Weights of a small GPT-style language model, trained from scratch on English Wikipedia: 8 layers, 2 heads of 128.
MLP neurons of a small language model. Each row is named by its layer, matrix (down: output weights) and neuron, and shows model dimensions 80-207. Each number is 200 + 40 x the weight over its row's rms, rounded and kept within 0 to 999.
After each neuron's rows, "fires before" lists the tokens most often just after its 100 highest values on Wikipedia text that the model never trained on. A number after a token or word is its count.

L3.down685,244,188,157,152,209,189,239,199,156,232,186,200,183,76,187,143,213,213,218,152,172,146,146,119,288,189,241,210,289,218,219,277,130,221,204,202,209,207,266,165,190,154,108,266,233,214,170,193,157,152,158,166,146,189,200,127,173,205,185,158,187,112,186,276,212,175,220,229,229,243,193,197,166,218,281,176,190,243,289,192,203,182,167,202,192,218,208,214,189,186,240,259,220,151,231,206,251,179,195,125,198,270,224,208,248,224,226,265,228,188,235,198,197,157,240,226,230,177,219,230,135,201,112,142,188,171,158,161
fires before: "e" 33, "or" 22, "t" 12, "c" 5, "ar" 4

L3.down263,171,163,196,173,238,211,214,229,253,241,253,181,151,183,257,171,143,179,233,185,216,186,158,218,149,230,206,203,234,214,80,182,283,161,184,173,165,185,278,162,246,153,181,124,221,145,223,206,206,195,223,264,221,230,172,192,232,174,190,158,139,242,155,158,139,225,222,206,231,259,152,151,133,188,304,218,234,189,165,159,178,131,128,153,202,288,228,166,219,246,255,195,217,229,198,211,196,269,263,277,293,157,182,176,157,250,241,199,230,178,213,190,225,214,203,233,235,151,245,140,179,200,148,219,204,199,192,210
fires before: "e" 39, "it" 10, "ab" 5, "ive" 5

L3.down419,153,212,222,246,155,157,224,234,187,213,242,243,186,161,156,172,151,150,291,244,203,192,155,184,227,200,224,248,165,214,186,147,292,173,257,152,218,150,182,187,282,250,175,200,214,172,211,182,190,178,152,151,145,211,266,174,208,221,249,214,232,222,185,244,158,217,218,216,195,205,168,230,168,245,180,154,238,157,158,242,98,227,191,219,156,213,184,197,167,220,173,230,133,174,215,157,184,200,190,248,207,103,186,159,174,197,210,227,207,154,233,223,271,172,206,146,225,270,109,226,300,152,127,129,248,191,197,113
fires before: "\n" 19, "i" 11, "ic" 8, " A" 8, " The" 7, "y" 5

L3.down391,180,212,157,164,146,159,228,239,132,172,200,220,200,144,151,164,150,201,199,161,218,177,214,205,251,191,158,203,119,193,209,166,196,206,186,221,198,203,111,209,210,229,189,183,288,176,215,181,235,155,203,189,214,168,232,231,201,152,206,150,192,230,177,244,189,155,167,172,269,185,228,216,278,239,203,231,288,231,155,292,288,136,216,262,249,154,243,188,173,200,265,225,172,219,184,249,245,265,223,160,232,225,247,191,198,176,230,195,283,271,213,115,200,156,205,214,233,191,165,242,217,245,172,221,188,207,190,221
fires before: "er" 37, " the" 10, "ers" 9, "/" 6, "t" 5, "if" 4

L3.down889,279,132,166,169,222,222,185,207,162,226,224,211,153,185,215,229,175,242,191,159,240,150,156,120,163,209,236,247,196,201,182,170,259,180,176,112,173,203,216,151,171,224,204,238,126,262,233,196,164,216,141,167,204,210,234,185,212,235,195,206,193,135,146,221,208,170,167,180,230,236,167,211,118,275,175,166,183,168,138,222,189,168,256,281,257,210,211,150,194,210,174,134,183,247,170,250,229,190,266,286,182,231,273,177,129,217,195,109,193,266,257,228,235,200,188,196,167,174,212,207,188,178,181,261,206,185,219,240
fires before: "l" 34, "ed" 10, "an" 9, "ing" 6, "it" 6

L3.down696,231,254,99,220,254,189,166,291,291,195,154,174,169,148,170,210,221,135,220,254,196,185,209,235,222,171,144,211,120,195,231,180,179,166,221,182,231,173,196,218,226,189,198,211,167,120,204,232,183,168,181,204,225,257,255,215,200,188,131,177,225,251,234,138,183,197,163,218,195,188,172,182,212,196,238,220,214,219,226,153,134,221,198,180,268,244,229,234,158,213,171,212,186,272,191,209,257,214,255,179,253,181,198,188,205,223,263,207,209,201,194,220,192,99,267,155,258,219,128,179,208,193,151,237,186,190,161,248
fires before: "\n" 34, " The" 15, " I" 7

L3.down51,197,253,260,161,163,202,220,271,229,181,136,145,249,241,157,216,225,124,193,213,200,254,236,204,170,207,170,203,159,124,191,112,194,206,225,233,239,150,137,227,246,231,263,190,234,205,186,147,142,291,204,192,195,244,191,181,205,227,162,248,226,245,156,211,171,210,228,188,179,264,157,230,190,253,211,207,199,172,235,236,203,179,174,163,185,269,174,196,201,224,197,195,184,232,170,219,149,178,248,141,114,167,150,179,122,191,183,192,249,224,209,252,96,149,261,219,215,223,147,178,165,222,210,264,245,148,151,145
fires before: "k" 32, "on" 8, "c" 6, "s" 6, "u" 5, "is" 5

L3.down160,191,233,225,227,251,228,140,204,232,202,195,194,201,223,201,193,229,284,177,250,189,210,184,229,210,162,193,235,136,161,188,182,183,200,188,171,229,132,215,188,124,110,186,189,210,272,202,215,173,151,162,145,204,266,160,207,251,162,196,181,275,165,182,194,209,164,187,145,172,203,196,185,145,151,274,197,155,162,156,214,147,295,205,184,213,251,184,234,167,185,267,183,249,198,193,278,152,247,272,146,177,96,190,220,228,280,231,154,204,262,235,197,154,214,190,281,212,246,209,122,231,210,138,178,135,242,204,212
fires before: "es" 26, "al" 9, "ar" 8, "w" 8, "," 4, "m" 4

L3.down487,244,276,170,174,154,160,180,246,252,181,160,198,202,257,226,204,221,214,122,183,219,208,175,208,125,178,135,213,153,178,145,250,199,185,223,160,254,139,220,217,215,292,183,147,197,184,163,209,161,193,240,228,192,237,141,190,120,173,130,210,211,225,175,179,227,227,186,185,144,195,204,234,213,209,143,158,227,206,233,213,209,146,143,145,184,260,191,224,206,231,175,290,190,171,217,220,219,213,206,145,244,240,236,154,169,229,229,220,206,154,187,215,233,198,176,188,269,199,192,174,180,251,220,178,224,245,190,251
fires before: "it" 20, "s" 18, "an" 12, "k" 7, "e" 4

L3.down345,192,214,240,171,229,230,222,269,167,203,244,196,201,211,203,204,262,189,215,219,174,169,290,253,163,195,202,160,176,311,104,264,152,210,260,222,196,276,253,266,257,163,227,156,187,262,197,142,165,220,166,192,213,257,175,215,190,199,230,174,182,185,243,205,182,168,228,171,167,163,322,208,225,188,244,223,151,269,232,191,181,272,237,165,226,248,260,136,160,212,213,218,247,206,175,222,132,188,197,171,180,145,151,271,222,178,196,167,257,165,253,243,208,190,181,198,214,143,190,147,242,210,215,230,214,284,243,222
fires before: ":" 41, " " 12, " |" 10

L3.down356,205,186,239,301,201,274,213,128,250,197,113,242,210,233,209,186,171,205,172,151,203,127,169,196,187,192,144,155,180,261,101,175,170,201,286,145,241,146,186,206,260,254,148,260,212,185,207,187,158,139,126,233,243,190,268,211,199,204,187,221,203,233,249,236,175,204,174,241,205,260,118,210,153,209,112,230,199,155,206,187,184,202,217,194,139,242,199,235,149,113,259,193,235,107,194,275,150,162,249,258,185,117,144,200,200,163,230,279,210,177,227,197,164,159,244,251,149,250,206,211,136,129,208,180,239,211,208,227
fires before: "|" 22, "\n" 21, " " 19, "|---|---" 10

L3.down484,121,219,162,221,187,177,203,226,142,211,217,213,181,238,268,124,206,244,223,239,181,212,271,183,190,169,225,167,161,195,251,234,201,176,216,92,176,115,268,219,163,139,188,172,215,209,173,241,161,155,115,180,202,261,252,221,184,176,233,143,183,246,174,191,199,232,161,199,154,176,167,224,160,189,184,193,258,178,207,228,269,160,228,177,197,193,225,252,122,244,191,206,264,244,206,243,228,210,197,211,217,274,227,251,227,144,197,131,206,166,246,194,117,113,244,178,159,268,158,164,260,152,162,169,229,219,212,206
fires before: "\n" 37, " of" 11, "==" 6, "e" 5

L3.down273,254,166,201,156,255,215,227,205,198,143,182,262,211,285,172,189,177,169,256,214,230,226,136,249,212,205,186,174,235,197,243,207,267,253,216,183,233,226,181,207,260,113,176,213,214,203,213,156,310,160,162,272,229,193,224,122,165,173,179,157,178,293,178,148,197,233,194,258,170,169,194,243,176,173,223,202,265,228,201,129,129,190,191,268,194,166,157,234,254,246,265,172,185,219,259,244,236,75,193,201,208,221,150,147,232,220,199,180,218,148,215,223,188,221,177,191,179,184,208,184,242,184,214,149,197,243,149,131
fires before: "ment" 20, "il" 18, "v" 9, "ent" 9, "al" 5, "p" 5

L3.down247,301,164,192,159,204,154,252,123,216,232,169,219,195,234,175,146,150,176,209,182,185,216,209,204,164,215,242,139,322,146,180,267,257,186,211,182,195,241,203,246,208,93,264,170,146,175,161,198,177,202,190,199,208,181,246,184,102,162,275,196,167,184,217,184,202,146,132,168,221,177,200,179,197,274,209,135,202,127,149,218,268,178,232,243,189,220,136,223,169,160,194,215,230,285,240,217,131,168,188,200,262,264,160,137,226,194,223,235,181,186,212,225,127,189,206,162,221,264,262,186,215,151,207,193,237,139,235,218
fires before: "is" 12, "ess" 11, "ed" 10, "s" 10, "ic" 8, "e" 8

L3.down733,162,212,261,175,229,194,159,237,174,127,214,176,199,254,176,221,260,119,228,224,152,231,296,184,226,242,144,229,283,192,187,234,161,210,203,208,211,115,264,159,106,141,282,173,194,204,138,246,154,223,126,174,249,197,136,263,164,197,136,205,225,254,190,208,187,252,155,225,202,219,161,184,198,224,218,179,198,174,188,258,180,180,164,185,185,192,154,233,228,174,157,185,253,239,219,150,254,153,226,277,227,176,138,240,203,203,194,249,182,254,183,212,191,123,178,184,146,177,125,232,170,270,225,281,253,170,235,211
fires before: " |" 35, ":" 6, "|---|---" 6, "c" 4

L3.down251,218,231,183,202,114,244,233,159,157,221,182,193,177,177,149,230,187,236,184,237,217,170,228,121,171,171,236,207,225,134,162,182,217,128,200,155,241,193,162,233,244,118,271,233,182,224,212,174,269,227,176,193,231,192,287,99,178,224,130,117,213,254,97,203,204,164,255,210,223,277,190,241,101,208,181,168,164,108,274,265,233,223,217,228,258,152,235,153,234,195,160,260,206,189,192,208,235,159,183,185,225,290,123,192,322,211,190,218,174,188,189,223,162,160,209,315,212,223,189,162,214,179,166,141,211,223,205,120
fires before: "ed" 15, "r" 13, "t" 12, "e" 10, "ut" 8, "or" 6

L3.down747,173,261,234,160,189,283,252,216,240,107,141,194,190,229,168,250,205,245,175,195,165,183,285,132,225,230,132,149,195,174,206,177,179,196,178,259,232,197,202,185,213,184,215,197,186,174,205,203,121,224,158,210,156,282,249,171,144,262,235,224,199,161,179,147,193,153,227,180,218,232,204,248,193,204,132,305,225,178,151,208,176,223,201,215,231,142,247,182,200,196,251,253,175,172,220,225,162,149,205,224,240,120,217,237,181,308,188,211,241,213,185,126,183,177,220,212,220,161,226,195,176,165,159,150,196,241,214,213
fires before: "ish" 16, "t" 14, "al" 10, "ian" 9, "y" 6, "ut" 6

L3.down310,164,222,195,161,158,198,214,180,271,210,242,100,191,173,138,155,249,228,106,235,188,228,223,159,248,203,211,220,120,194,277,170,272,141,241,253,140,208,230,106,233,248,196,139,227,206,230,149,235,162,218,177,157,276,216,190,140,141,214,206,174,169,126,244,181,175,212,202,202,228,217,190,261,220,232,133,124,172,202,221,163,264,215,219,199,187,147,162,183,197,235,183,161,143,275,253,190,229,177,197,177,182,188,195,186,128,125,266,223,224,178,151,187,156,169,211,270,233,193,185,224,199,201,107,213,166,201,230
fires before: "her" 47, "n" 19, "t" 6

L3.down63,183,244,225,199,174,232,184,182,205,134,210,179,211,172,145,242,212,205,160,158,195,181,207,220,189,198,172,216,224,202,206,87,271,132,260,117,164,225,270,211,213,184,190,274,200,156,201,209,207,214,210,221,222,159,254,199,205,212,210,184,112,181,190,281,212,184,179,275,226,178,141,196,170,213,114,234,163,178,218,177,197,300,192,151,181,314,269,225,243,155,177,160,201,243,204,132,221,242,251,218,184,128,225,204,171,151,192,195,212,191,232,205,238,226,207,155,161,259,218,174,181,173,177,214,218,167,170,208
fires before: "\n" 50, "|" 29, "-" 7, "\"" 4

L3.down877,281,233,232,258,200,269,219,194,145,230,202,207,231,242,165,201,193,231,165,170,245,181,91,225,259,217,211,179,233,207,200,196,205,180,222,199,209,161,214,191,209,217,208,217,181,159,222,173,263,173,132,153,234,210,241,135,191,153,215,244,181,200,246,189,129,215,132,228,254,197,188,247,169,238,129,204,240,246,206,169,197,190,170,178,224,212,187,155,149,174,226,177,136,179,160,182,144,193,173,245,234,122,179,204,282,238,227,129,192,213,227,201,221,192,153,192,253,295,200,199,171,131,213,219,185,203,227,157
fires before: " " 26, " (" 20, "y" 7, "a" 6, "ent" 5, "e" 4

L3.down641,183,183,139,272,232,152,240,223,180,194,261,166,126,177,107,144,181,220,192,228,233,205,168,240,141,247,181,210,146,203,179,164,193,150,256,158,226,225,227,187,164,230,174,223,229,115,147,200,216,185,203,178,204,231,253,223,274,207,157,211,207,211,212,205,196,198,242,212,275,239,218,172,139,270,117,197,213,154,168,139,286,217,273,201,196,215,193,233,146,163,242,170,243,171,152,219,135,242,176,152,231,249,262,195,137,222,200,156,116,135,225,295,218,205,141,158,209,236,143,145,155,199,216,175,168,210,281,209
fires before: "ed" 26, "e" 12, "on" 7, "s" 6, "ess" 5

L3.down151,184,206,180,180,125,193,193,166,210,192,239,192,266,256,225,221,185,276,173,234,190,156,177,156,149,179,178,251,281,250,239,225,146,281,189,191,192,246,171,170,134,163,241,169,169,235,243,121,230,209,217,256,193,229,193,152,200,228,222,119,211,195,153,116,269,207,185,210,202,219,189,172,155,179,238,185,203,201,176,175,211,195,175,150,230,290,180,141,188,253,209,244,175,229,228,177,274,155,195,208,180,195,179,188,259,105,195,245,263,195,178,240,176,226,170,193,230,246,206,178,183,141,225,196,213,184,206,195
fires before: "ct" 17, "re" 10, "al" 8, "ion" 8, "or" 5, "il" 5

L3.down139,204,195,124,212,174,259,212,187,266,193,170,181,169,207,188,254,179,214,236,297,229,154,147,207,221,182,251,225,250,162,133,261,176,210,188,203,192,189,128,189,252,259,174,227,149,165,318,198,230,222,219,220,207,164,265,257,213,259,146,211,164,282,158,230,183,215,182,210,229,179,182,182,239,242,109,239,212,148,144,237,137,224,227,253,199,205,195,173,182,216,163,153,163,193,133,203,147,203,189,213,205,189,232,149,197,239,221,188,214,217,151,200,192,238,167,229,196,121,211,90,231,213,175,237,253,220,198,98
fires before: "al" 22, "r" 15, "y" 9, "v" 7, "ant" 6, "it" 6

L3.down755,232,259,224,209,192,244,199,130,211,227,179,161,146,233,220,264,215,243,213,147,204,236,277,183,156,212,158,240,267,172,104,248,208,237,188,214,140,198,239,178,177,210,267,210,164,141,295,195,171,203,214,242,258,215,221,249,196,239,191,142,197,180,237,220,224,189,133,179,265,205,226,202,203,145,229,258,172,133,227,187,111,205,197,161,232,159,193,190,223,139,254,183,232,207,229,294,182,193,184,229,233,184,165,209,182,189,158,153,173,221,174,201,192,170,168,173,186,221,124,159,163,157,196,203,152,286,186,267
fires before: " " 90, "il" 4

L3.down363,205,229,137,183,245,136,137,188,250,201,198,197,242,133,243,252,164,167,162,204,204,210,233,202,133,146,145,208,194,148,171,185,271,216,247,165,242,213,227,225,121,127,235,251,231,144,177,174,218,209,238,192,155,224,246,189,199,158,174,240,257,219,290,219,295,123,289,179,238,221,223,249,111,216,178,255,223,216,204,215,156,169,228,177,213,229,201,193,255,130,214,234,214,192,232,254,226,196,227,183,230,202,189,153,152,217,156,238,186,156,221,250,230,229,194,215,142,194,153,156,198,226,191,210,221,198,239,175
fires before: "e" 17, "ch" 15, "k" 14, "s" 10, "ri" 6, "g" 5

L3.down166,252,229,243,161,164,171,193,146,204,131,160,218,234,222,170,216,161,198,280,217,196,251,252,159,189,177,263,167,189,164,225,220,168,235,211,201,168,165,243,218,156,230,174,264,211,221,165,233,234,214,224,258,183,204,256,285,153,220,167,231,135,259,131,207,233,259,220,291,170,204,175,159,208,178,192,134,207,258,221,273,97,200,247,260,245,237,255,151,254,130,173,148,204,246,138,162,209,90,188,230,222,200,220,209,196,198,245,127,176,182,141,239,189,187,269,192,179,186,177,169,154,215,197,198,259,239,242,173
fires before: "e" 14, "s" 13, "in" 12, "ed" 11, "il" 11, "c" 6

L3.down523,155,182,194,202,260,102,162,267,229,252,256,242,114,147,271,176,178,177,188,216,222,218,218,177,194,195,258,166,221,229,237,184,247,191,190,226,300,99,236,160,180,266,169,187,197,248,154,160,165,224,194,263,261,195,149,246,201,151,182,211,246,181,196,183,230,162,183,191,147,243,207,209,254,261,91,240,185,206,211,169,113,237,247,206,244,210,244,185,215,197,260,217,176,212,228,186,198,108,211,199,175,146,167,249,250,183,160,184,160,201,168,212,202,264,157,192,228,221,187,187,148,182,139,150,137,276,209,218
fires before: "l" 37, "ation" 5, "ated" 5, "al" 5, "S" 5, "ar" 4

L3.down996,142,219,219,276,228,204,194,199,212,253,114,177,214,251,226,204,170,139,268,209,209,172,184,225,162,206,246,158,75,205,191,218,254,240,213,250,205,106,208,187,202,196,237,196,216,231,183,169,219,79,167,200,209,191,180,221,146,268,215,118,197,187,213,179,149,202,198,246,246,181,190,263,230,191,243,281,291,208,182,161,212,222,186,170,220,229,236,151,198,134,145,197,177,261,146,193,191,203,153,223,183,250,183,200,197,258,249,197,176,232,196,225,193,197,114,240,261,196,154,219,221,103,321,257,176,170,179,222
fires before: "en" 36, "r" 10, " l" 8, "s" 8, " " 6

L3.down486,244,223,197,238,164,134,277,202,221,214,208,169,188,156,218,256,169,204,150,170,233,257,213,138,189,205,199,218,171,206,193,178,180,316,214,251,219,189,137,233,154,172,195,223,144,279,105,260,242,231,156,179,78,183,198,183,225,212,195,225,222,171,193,372,207,255,219,211,188,270,138,247,207,246,160,292,173,172,207,216,239,225,185,197,222,218,216,205,248,205,178,189,172,189,260,153,270,211,256,202,171,198,250,193,241,229,134,216,147,230,176,182,194,91,176,243,150,154,192,239,205,259,144,140,186,267,160,176
fires before: "t" 18, "or" 13, "p" 11, " of" 6, "a" 4, "ic" 4

L3.down183,252,168,132,181,231,190,159,213,263,210,172,107,202,231,130,271,212,255,184,219,222,222,183,207,208,223,156,198,146,110,236,219,170,160,270,187,188,198,215,151,167,180,240,195,179,204,175,236,170,221,174,185,242,110,196,180,168,199,290,228,313,184,189,186,173,153,285,293,179,217,144,180,245,181,184,146,189,225,144,289,189,225,149,157,212,257,161,235,216,202,183,174,202,181,176,174,226,209,166,202,216,170,252,226,237,257,183,217,246,196,213,248,198,100,118,244,248,156,210,206,238,249,230,254,203,148,167,175
fires before: "u" 17, "th" 14, "ine" 8, "es" 6, " d" 5, "al" 5

L3.down213,151,154,217,203,122,214,164,233,155,159,154,158,228,117,223,198,179,239,175,148,187,218,222,182,188,227,227,196,142,212,136,238,144,259,290,215,155,190,198,245,244,213,245,166,233,175,192,201,233,166,234,165,283,146,198,302,113,139,170,172,219,229,229,207,178,157,229,192,229,201,260,209,216,218,256,258,127,146,240,105,184,155,207,284,220,152,163,190,203,298,249,151,173,192,199,192,274,192,157,187,158,187,210,213,181,197,249,204,247,229,229,165,152,213,148,186,235,182,226,216,211,206,163,208,134,318,166,229
fires before: "d" 25, ":" 9, " " 9, "ess" 9, "at" 7, "ed" 6

L3.down750,225,243,202,287,233,253,196,204,163,159,183,253,191,186,152,150,188,176,159,208,186,221,179,230,218,148,216,232,122,262,213,175,195,179,239,165,171,117,186,225,248,164,183,215,171,145,227,218,198,171,263,207,144,266,281,236,219,189,189,210,179,181,223,254,204,185,184,228,193,190,69,167,204,173,200,111,292,249,251,168,200,207,169,232,111,242,203,243,125,199,230,184,149,171,237,170,239,227,202,271,175,181,154,195,211,186,255,222,235,234,219,180,206,184,205,223,194,317,171,142,183,201,138,208,209,167,185,145
fires before: "\n" 36, " The" 20, " I" 7, " A" 5

L3.down458,148,276,208,219,190,217,234,172,228,173,208,137,217,201,276,197,262,232,279,162,164,131,150,190,167,268,165,286,276,242,251,157,213,185,214,192,114,194,210,219,221,185,254,208,162,132,197,217,254,205,194,237,174,231,263,210,172,194,177,177,205,241,265,196,204,207,190,161,184,202,297,191,162,205,192,198,121,136,202,207,163,182,184,211,161,245,186,147,249,219,281,151,191,131,199,231,225,128,214,216,194,191,141,235,160,212,187,237,204,209,187,194,196,130,90,197,182,176,187,197,166,243,141,206,185,292,169,207
fires before: "es" 47, "u" 6, "ay" 6, "or" 4, "p" 4, "ov" 4

L3.down53,186,179,196,195,149,191,206,222,218,122,240,203,182,117,220,217,232,139,171,189,186,242,261,138,179,227,151,199,260,138,274,85,194,139,152,152,159,163,286,204,212,197,273,238,259,239,147,223,195,224,138,148,174,147,203,211,119,249,118,233,217,240,256,242,240,243,201,233,199,199,165,135,214,233,208,259,197,203,179,260,234,237,144,179,179,223,171,294,238,219,192,205,197,213,138,226,118,243,143,206,150,203,183,195,211,181,254,265,178,216,137,150,217,212,144,291,207,202,144,139,137,275,197,190,221,188,178,167
fires before: ":" 22, " |" 19, "|---|---" 18, "|" 5, " of" 5

L3.down187,166,198,252,183,131,212,205,201,200,166,246,185,205,148,195,165,288,204,204,228,277,222,155,223,189,223,200,184,262,233,200,272,251,198,167,267,216,266,188,257,162,225,150,218,205,271,161,260,241,219,105,215,246,217,147,171,190,197,272,146,130,242,169,113,160,252,169,164,251,278,172,195,219,256,170,177,246,204,221,217,195,190,238,141,167,267,156,210,237,238,222,236,237,199,201,170,239,106,173,220,192,171,201,168,203,154,150,174,220,189,202,299,204,194,142,206,215,258,249,223,200,225,235,246,231,193,242,169
fires before: "her" 43, "s" 16, "or" 4, "age" 4

L3.down794,221,225,268,225,245,186,227,182,279,83,242,141,186,209,189,232,155,135,240,143,246,175,230,151,204,225,266,267,200,164,172,161,232,153,197,160,212,190,178,182,219,170,202,153,220,135,174,193,241,187,298,212,282,202,245,175,203,203,137,196,114,277,170,128,190,114,212,265,176,176,272,228,183,183,150,188,207,220,203,240,193,171,275,191,233,197,235,254,195,223,247,204,179,158,262,198,153,239,151,209,227,185,167,134,232,232,253,160,239,229,220,216,279,199,185,171,212,233,235,176,136,161,225,181,180,193,178,310
fires before: "n" 24, "p" 23, "oc" 10, "on" 7

L3.down452,202,116,216,243,207,72,194,192,177,140,237,157,250,255,220,244,133,237,217,215,194,237,214,188,157,195,172,223,134,136,125,193,258,270,187,232,165,192,131,225,242,212,183,173,231,127,186,221,198,161,154,226,243,217,215,204,260,217,170,177,193,183,268,202,168,205,268,187,176,285,182,176,185,183,255,139,221,186,251,280,208,199,162,196,198,226,216,201,192,135,234,225,155,155,233,208,166,161,165,183,152,175,230,204,175,154,187,149,253,160,236,192,192,209,247,267,254,175,239,152,158,185,168,199,187,122,217,187
fires before: "e" 47, "es" 13, "ic" 7, "en" 5, "it" 4

L3.down314,218,198,196,172,134,164,203,212,257,180,205,199,225,201,135,272,152,179,232,229,205,150,183,221,176,219,149,143,189,141,142,144,173,130,178,244,185,266,202,154,243,202,203,241,191,198,192,219,254,227,202,181,190,230,160,208,139,149,225,192,154,281,198,197,217,287,205,186,249,184,201,159,149,226,201,212,172,202,200,203,148,190,217,220,253,196,222,197,251,196,251,221,214,258,207,262,278,243,118,240,343,191,188,184,191,213,255,172,184,174,210,272,171,202,200,99,167,164,198,211,248,152,186,217,226,175,174,216
fires before: "n" 22, "t" 16, "st" 7, "/" 6, "o" 5, "s" 4

L3.down171,204,208,259,240,229,206,200,159,244,179,153,130,171,238,197,205,146,240,144,188,229,108,219,167,216,187,200,138,204,212,207,231,147,164,182,215,177,120,197,177,204,251,221,197,214,162,146,228,218,183,209,221,241,276,203,203,121,256,123,233,189,217,207,211,177,196,156,194,214,214,152,272,203,176,176,249,99,178,252,197,155,220,183,238,227,182,229,174,160,225,232,182,277,182,253,227,222,183,231,146,243,207,154,196,139,240,325,156,232,193,225,149,115,188,196,214,218,254,163,247,157,177,214,197,150,178,229,235
fires before: "at" 37, "d" 16, "x" 4, "al" 4

L3.down435,179,160,218,224,217,241,135,137,255,193,114,204,243,232,197,186,191,138,139,234,206,277,240,144,228,151,237,269,197,166,211,205,228,136,200,125,199,173,208,200,277,243,159,71,159,230,196,170,216,258,239,147,217,191,256,214,212,163,278,143,205,184,206,174,216,241,204,199,189,223,141,220,212,174,160,172,184,156,111,197,213,236,147,270,184,204,181,194,217,233,276,166,194,305,126,217,207,145,196,180,192,125,145,199,184,181,174,143,227,156,188,203,190,197,155,213,224,218,214,212,137,172,213,262,171,163,235,202
fires before: "l" 18, "er" 12, "ic" 11, "or" 9, " the" 5, "e" 4

L3.down168,279,207,247,227,169,242,170,200,250,263,132,195,183,195,193,246,164,187,174,226,191,232,239,189,254,193,196,133,234,163,199,267,169,182,143,198,179,229,163,175,201,174,237,222,200,164,168,203,226,191,190,155,166,182,245,167,224,253,267,234,199,129,192,255,254,190,178,234,209,197,232,221,136,160,159,177,234,168,212,162,166,204,170,219,177,249,244,166,167,160,214,223,237,263,172,214,186,212,196,248,198,185,276,196,192,206,215,250,131,261,200,208,228,251,185,175,175,125,206,172,195,201,172,258,171,216,220,206
fires before: "ich" 42, "o" 16, "t" 8, "it" 7, "i" 6

L3.down605,238,207,236,219,246,220,137,159,157,158,186,192,156,160,185,142,95,193,198,266,129,241,226,232,202,135,221,253,162,193,277,172,170,166,205,246,273,193,184,195,169,182,246,241,234,267,279,192,236,208,236,265,227,213,171,275,211,201,146,212,226,275,182,276,226,180,208,189,182,176,146,188,187,161,218,174,248,189,258,247,266,209,213,187,215,201,140,141,258,226,248,219,169,170,228,264,205,126,172,187,142,226,233,179,174,261,132,159,260,170,265,181,168,258,175,162,169,200,97,198,239,135,188,195,226,201,178,183
fires before: "n" 22, "s" 12, "ers" 11, "g" 6, "h" 6, "her" 5

L3.down900,281,198,180,182,121,255,193,117,197,184,231,224,252,209,249,248,223,136,197,215,188,195,154,237,283,262,202,270,98,237,227,243,113,224,119,176,200,205,205,123,168,186,236,250,262,197,218,208,214,265,232,153,229,230,245,177,166,178,202,212,215,170,227,220,250,168,193,247,209,187,111,187,173,187,185,217,169,233,197,308,201,194,207,220,204,217,227,260,79,226,231,178,174,158,198,241,209,198,252,247,183,175,251,184,210,186,145,231,177,196,209,204,104,162,156,175,151,217,188,219,241,246,185,252,161,216,234,229
fires before: "ow" 33, "ort" 10, "ing" 9, "ed" 7, "e" 5

L3.down116,247,169,247,194,176,291,189,308,192,185,273,209,152,207,212,282,214,217,130,235,189,219,208,215,150,228,143,188,156,202,186,185,227,182,189,252,183,235,151,161,176,191,150,163,257,161,201,169,194,207,251,188,146,178,269,246,224,137,188,237,147,241,181,152,126,209,197,201,109,159,185,203,154,190,211,216,185,138,212,177,265,234,224,190,158,160,252,120,165,193,247,146,131,230,206,146,200,155,284,228,275,184,184,155,194,216,224,110,196,172,175,251,160,163,162,283,204,155,162,207,342,163,295,213,208,256,226,191
fires before: "p" 14, "0" 13, "r" 10, "e" 9, "ear" 8, "y" 7

L3.down396,199,161,218,287,211,228,180,214,230,209,154,147,228,133,198,283,214,170,220,180,225,135,167,193,142,154,164,253,217,193,155,275,246,197,206,191,211,211,201,178,238,244,178,164,221,92,239,197,227,167,209,172,275,206,230,226,219,179,286,223,210,265,147,196,242,113,190,193,185,182,181,252,216,156,148,228,161,184,218,180,202,234,206,276,187,110,199,203,243,139,236,249,253,287,251,195,139,206,220,224,218,134,239,151,144,242,219,131,186,176,124,162,140,160,272,119,223,240,117,243,193,248,144,116,238,158,154,225
fires before: "st" 18, "p" 12, "o" 12, "i" 11, "n" 8, "all" 8

L3.down791,145,165,204,176,208,197,189,110,122,198,217,175,195,214,130,187,211,135,145,108,203,271,169,269,216,189,208,250,91,184,232,254,127,211,177,202,211,181,168,135,142,140,237,206,278,169,206,182,165,177,246,274,221,245,265,193,201,187,227,224,162,171,163,292,159,147,178,179,224,279,247,210,233,200,211,149,323,155,212,197,196,217,121,160,181,207,201,190,205,228,195,155,182,200,280,139,209,252,214,255,168,143,176,205,195,170,196,181,220,202,255,177,227,154,178,162,228,215,166,171,191,236,163,238,201,241,196,160
fires before: "n" 29, "he" 15, "t" 8, "rom" 5, "ith" 5, "h" 4

L3.down466,242,200,202,197,198,208,199,226,250,246,190,288,169,200,118,240,225,224,196,312,225,194,209,211,157,205,196,157,112,236,187,268,145,180,214,106,148,224,290,183,240,245,178,267,241,272,184,189,130,188,210,266,224,221,129,269,213,203,196,199,250,179,266,169,165,209,193,249,201,184,122,232,203,260,209,216,221,208,130,171,117,248,234,44,243,187,150,156,181,208,195,281,176,196,129,169,170,218,153,155,225,178,175,169,197,247,167,188,209,200,240,180,191,121,188,170,181,247,261,217,209,244,195,253,253,228,204,208
fires before: " |" 15, "%" 13, " m" 10, "7" 5, ";" 4, " f" 4